config = dict(
    num_key_value_heads=4,
    intermediate_size=704,
    vocab_size=3381,
    hidden_act='reglu',
    norm_eps=1e-05,
    positions='rope',
    tie_word_embeddings=False,
    init_std_o=0.0,
    lr_head=0.00595,
    decay_shape='linear',
    final_lr_fraction=0.05,
    batch_tokens=32768,
    max_seq_len=256,
)
MLP neurons of a small language model. Each row is named by its layer, matrix (gate and up: input weights) and neuron, and shows model dimensions 16-111. Each number is 500 + 40 x the weight over its row's rms, rounded and kept within 0 to 999. Numbers have three digits each. A neuron's up and down rows have the sign that makes its largest values positive.
A block is one neuron, or neurons of one layer that tend to fire together. After each block is what it responds to, as a language model described it from the Wikipedia text at the highest values.

L4.gate18:479494543501535496462534546472434458494568531429579538472422447521485489480466497507564497564560526487494442512474543517453525480557533417431509428578494491460549483493532466475479587495560445575478486466517533566510524519497506536484529503487511565513507578461507445531463526474570499490
L4.up18:477498566463597478468562481505503425479538502428584533501500459497518459578430541521521485524517554524505459464499487533513532503541529467470461442573526508422451492437557371533420434558508517485467504437497528521527586513500596465530514503502488520554495544492523415509490459474543519541
L4.gate677:427516523490550556473478540436520441469536562445504427501525507445539510576391472525522505585538523511525489469552479540530563474449468524519483500444513430531482496551471545530479455537477428557515578458495470485507519510476467515579486531461458493506530521449483433595494471413529517539
L4.up677:470493482529542554531496526428453546557503530545547462472536482504485475551428503481533521535540489518524467421432459508512523507526384519489503465475554442445458572491441514532493516599534485440470440521474500500542525496380513525433457572436450468502496499484475527578500498537496449539
Responds to: Indefinite article "a". The indefinite article a (occasionally an or A) before a noun, especially after "as", as in "as a child", "as a rule", "was a".

L5.gate100:478534449497503512541493579610467461456460557572527470498497534503472529557492528533489511418504488456604529533481460484443547543501495564508553453474455506486480409468502482522503498440569440533462519433486356502477529489487473454511499488552505486482555457507480451459458477485477489572
L5.up100:433497512497505461531480561505508489467523589503481508458475534542393546528501477538483510476525489497516615573493543484529472488492442577589547493506495517505460441499530495563543492494503497490427525443451503454426460395511488487471440535592506528497531464451496540445468541507473547476
L5.gate386:437548538471525422504423551512449494497452416522433510443467512480474527473522575518479476500511585476499478549517528466436522505466514488480555492462479486559552515469515551448529469566555480517532554447495497501542471527504500486542544483546551480472471560447481485507443538494552498453
L5.up386:546566542435500508532507533468469472506505504547554535493490531491439430523411523482546503565513527528549494529422593497549482502451523459572490484505542589521443486528510536503454541433481519544513492533428529513485432501507527480479536495501483464496517509593508478549524435516457515538
L5.gate442:461515523394436476521459544507432477532415456521492529522420502432532511475472524473512485486440477459483483484525500435421511495496525554491510531513449560472575466524544521508558551475461541589465486404565512482451491412506474526539543510556454476501530456558458523448453490498528538463
L5.up442:477444476452479543527455483459539480537440473566533444494437448498501557444544469474501505526508414470516483468442492540508455487448426509497554474426465523454510575492528598562506511510405469533559473471568492467519510506474445532480492513498539483439494519536511520538536463509480506500
L5.gate519:447480491465523467516479510526504511428380484518445513540505508471434503469532505486518531516503471513521452511456500443397499456484548531521532536463493545573485540516576455509495540496501514530406456438487470433489513521530491540529441507508523499530547514534448541465492484477475523503
L5.up519:469465578483501425442509481452430490546496478473513420509569508497509514492427448500427461507545532465508533459556555476505517498465463527551564537489487487586482483561475566425528513452528559496541500456528512448547527487453568453478471533487539473501525492513477501543451516563478479473
Responds to: Mid-word subword fragments. Middle fragments of longer words split into pieces, coming just before suffixes like -ed, -ation, -ing, such as confir|m|ed, inves|tig|ate, reg|ul|ations.

L4.gate43:533499503452524566484513494439502482572435498539471497517489458471427480563528549558552503567455556548517443519503567467505539514492556496442524446487491583520490495521589471455499473443486502491520498448481477545500540451460473479556433573444582533560595526533540494552549530525479575503
L4.up43:532505495526508507462555499503482489555489549470446589509458471499468480489505543423479366566508514519504499523505487464479567496544504537534511491570483496500427514505548536507467487514502501514421572497491460497483459481433597554479413547475552537450519528521527559416511565501555447549
L4.gate692:471478469493474530458473496542525457521514492544528426465484460430465524590493494511553514530554486531494563550506552525433456514485436465434526500494467481529510478500558483462506499447499576475498492527519486516468449451410471504464466537446527507518504472513438525512430494527592562515
L4.up692:401471517465474529544490526528494525521476523495515485481555488439451511433478511498504457501473607480524529466448556512421495536556482501544558522564481513536513503514491520518503505517502509485470477508536546451505417471537482495462429510553525428521497564477450529537531521504464517434
Responds to: Mid-word stem pieces. Word-internal root fragments between a prefix or first piece and a suffix, as in inqu-ir-y, requ-ir-ing, sugg-est-ed, num-b-ers.

L6.gate61:490509466477495536490494529605520498564481496553447453473557532518518551506449437543533439518502511517494539482527522477471483451367500590477483502605426558539525481472507458582520532457492505557560490530493522514485557507498578528545524505493471631487447545526488537450437504471568470489
L6.up61:438551601510541525566541472462537519528550558534481550517453595503511483469578544509547493518539452522480525439562557462520500499453442488478462469478495455481516528579487473480582543503563506473473521527563496595487459467556521577491520519523514461419395486495507508466505549520489451519
L6.gate113:533526489524513533516561542412467502481500470492493510489467516461594463516543498451455517506481484472463544483467545590431475450565448497508458478492476493506531444489526561477521532483493510567496550452530440522510411464482470540503451517528532492548470513511485508430500499480541462496
L6.up113:496501421467500549552443564498517507486473452540606501483498511540509517530483534509483460488471511414423490566470559521500530447515512557469547551486566570533512496465517470523386489443477548531447495508500594484497480490539505481497456429516501507473490502485472496512547578522449547525
L6.gate157:560484447469505509471486491515532503507516529521514543479531523482486510500492399522547459491444503509442482531517520551481478496460522529509490506493511424527566504539517454560500492518494494397477525500515477472443509482533499508461457514453578496494551562476501453408448545485522514476
L6.up157:546507521536531477490476507555538527486431449517431445496428541576538457515503463489483495542491480513527530498528504517377545550497510485554495533479513482471516557549421452501500409487468513473458537464467529468474515474488435561461523541445516566435513550499467473413403595506487499497
L6.gate294:407546512454507399472511587449475487489507454563525550471475547470502462507527524495516474456456478479488475529455507488373483516499520471468584509481536491560471473437528530495490468526430496380539554469551510492503434500455471521520454558523507523455533508488461421491477516562519527464
L6.up294:428469494494541501529582438488493453470433575529471536505497502516488524464507526514440517496465469458417494459550533470506426497509422507536445440467444507503491492557464524541574550446444499517492517478539531503386525529505446478461509517514489511554519546477472507461426480463409396525
L6.gate476:465501455456483518520557477452491540478486448470540520439499540522456528504540421480542476545454528526504494479496516505449501538543527478436504500547416534493548565525447515486502441547585456437516537504546539528518403438476489431536536497540453506500459503523523511559470461581502484531
L6.up476:499489528409511463512445465477582467455440518534535513454507498486585433521545471511465559438573492465512503427487543515454529529526456548501557467422552455492526505505529493474539545483509467429460502481461540511465420445539450482483476494502535469481526495560506502480569501589560569495
L6.gate554:482559475442468531522452497541528522496457489507487439496486473454608503502516509449528494453454457523511502509496604496500472477463486565487501473520505390498525502500470530485543472500520434480466486496544470542542511492508479557496529518483582517519496613617503425496486517496454556459
L6.up554:509542489477484525505490536477505482530439536529548528461533565511487471518512450494426477543387470486572535544504575459491472502486514562497522491496457491495456458476464434446477503413502520494474443583514518431480476519479452547509509524493466487497511569458467458469497479515496496472
L6.gate572:484535535497545538510426461542496478480489486624572461492504479450510505579570486498484467571506454555543528500549518515504496564485426567524494523479476474521481509521413506449442488439466412450493499543468427547484574537475471596501497524543546476460493516479607416489516550539486524498
L6.up572:490484492417486463551454486412450410503499542523582567496456520546503484526485494511543502550506522498540526540492504483533423488443521489485479563555557448537499560444482504487509460528478425462525473551505497505533488527550485502534545504540513555522479572481517431504428452486487575475
L6.gate687:496549397463470508539442501533488471473463535504525553492553480490473517499557479510534489516461403389505485421435545430474442528567480508549511538520464488488431524519549542497478492499494444493520537396566444568532457495487546480490438499544484498521546560462500496551520511520530470484
L6.up687:521498500419517516507443485451495547491468610502514433418489500487525517520458502545476495487410440477433592494459496453499540567504467453543474411521477517484549447450508427518541524554450501436515519528493562472500497426508481454552509514533434476525566610527529538507496530506506505514
Responds to: Mid-word fragments. Short subword pieces inside longer words split into several tokens, usually just before a suffix, as in impris-on-ed, lieut-en-ant, rest-aur-ants.

L6.gate9:480511509508405496525429422535555462501488524501464482511478553456468541565550486490493480448503522508465497568454502477479490479444533482587564495499540558474494456529457450447542506530422476423485499445527510536563440505534465532501492505536530510496480515483518499535527525564476458544
L6.up9:543542554534531541446460472476562421549504521553502567527532500515511529473461438433527494438471515546519490521499492561455546501512476496520520536499502462519526550550566524522513561544503517505594503448513524481521505464520525545495513509479497459445433426507464462446562478474579458497
L6.gate19:484438516512477493420527421501484490509513565456508521502471483467438468518511522468587473516531492439428489441502580514478536425569482497465512421484546478457525502514547508433453445473618462518563486453521463541497480508542542480518490521491506504508444563528551498542531449446534451564
L6.up19:567600561537526499484436488473476538497512527486546522533568485513426487512442513487556535575514449490531501515583474529480496482513522487512490476511523484474467466431445523571479583531496524359479441536517442546478472510504446450590475487412585534488473527483450481540513472523494495434
L6.gate114:552490503563526502447404488498494493475478487503500475471565507440486479497501437498516498510452548519555532495487441469504498432479455480473517465520507426448475493516461480505490523484536493444507533484408554545489501440543502505572425569430459554540479513498472507535521548428412458525
L6.up114:520508495542551458457430537473544483538461515558502561474452487496520509576407531459438534566476462465566521455567434456488480511539419513433550461514464452526524479465468554516507512535461536433458505467486492491486569443547491496450463492501491491521485496575457543532557485444490476474
L6.gate136:499461437498556414405512554475550446479467564484540506407512460483490453535466475467530525484429519489494453458478498516447487458521513474534528495481478433496482509510546511493464507515495490456518528523486596445477547457467456532437454501465513485547472462547481537438546454448476467489
L6.up136:450468461570536500519541555503576519430505499466393552551509513489462421516485457509513494436475510534518508514494536480463451465537495462525483483463514440523455497495577551540474499528594506451501418514528503515524530512461505521540431472502524474434545562454502551599479481447506473567
L6.gate348:514511444494471528477458527454508516545521491491542481471444530550477512500488511467555442517497516517466476507495560475490495475479485492527488540481542525504433536473577436499420559499532545447421503524470472476470508480464468475510536497391500469503500421546550478516495487467460494529
L6.up348:564505400522513504546461526443534480568404524488528473531587443463491535588446460444514540514567467462528482446447480565434489444492503473514505469494521406534526542499506488473522508522561498482512553537459534526456497487438519562586503475484517544588590510501451517540493536508530490466
L6.gate396:522503428492498535528448439457502460508489490459438500509528450477490530469456554565525526495441433521449482522486545520504454473522508547422537460528466462451483468549470478497575523489520506473544508461481462535541474536507585503547475470515492580476495543494482465524539457420523513435
L6.up396:531504452495473483452483484356529564418458475441438533456488460511516467431544504474524531507484591455512431493533514461444473523570495549478504488498519453489547528509522500463562526492453558478525478494521520553454521460464459465480485506500486561477557565559464523455523554495558539481
L6.gate418:395508497550415480463469494528513546484486431539456516470485476578448558396524468513465592497512449530464462512577470450567506451510462511505485520564487470485482441525550476513511477468543563483541572509439513499488433461437432511523504540442518515482428460491477554465502475501470520498
L6.up418:490527474515400580477515493448520530475425588528443475578465527521492473546427507477515555506433525460516518566524510524535557476508499487495539498440507509524500471516508473481417501453454460481530510458548507509627572450459579454542535441577417540515451497414530533457458500499453499477
L6.gate427:560567449574457514421476547469565456499528425436510495520544543522501530537493445519546513529537527537451518516484504497468551452487407417527564503486523455506493458523415438490442456450539445514548545484496478537493461542460534425535442515528415495485494490488499437503492498455467479525
L6.up427:501489478461470502476512542519509526469444442566438474497536517524510522518492512496499551505466520543511580561487538455431554468462458494495545467491529468562476451532499495580463561514579501516479528491453494541497500552455424547506407460546518495511445462429507512489452563468510493451
Responds to: Predicative article before role. Articles the and a opening a predicate noun phrase that names a role, rank or superlative, e.g. became a member, the largest, the owner.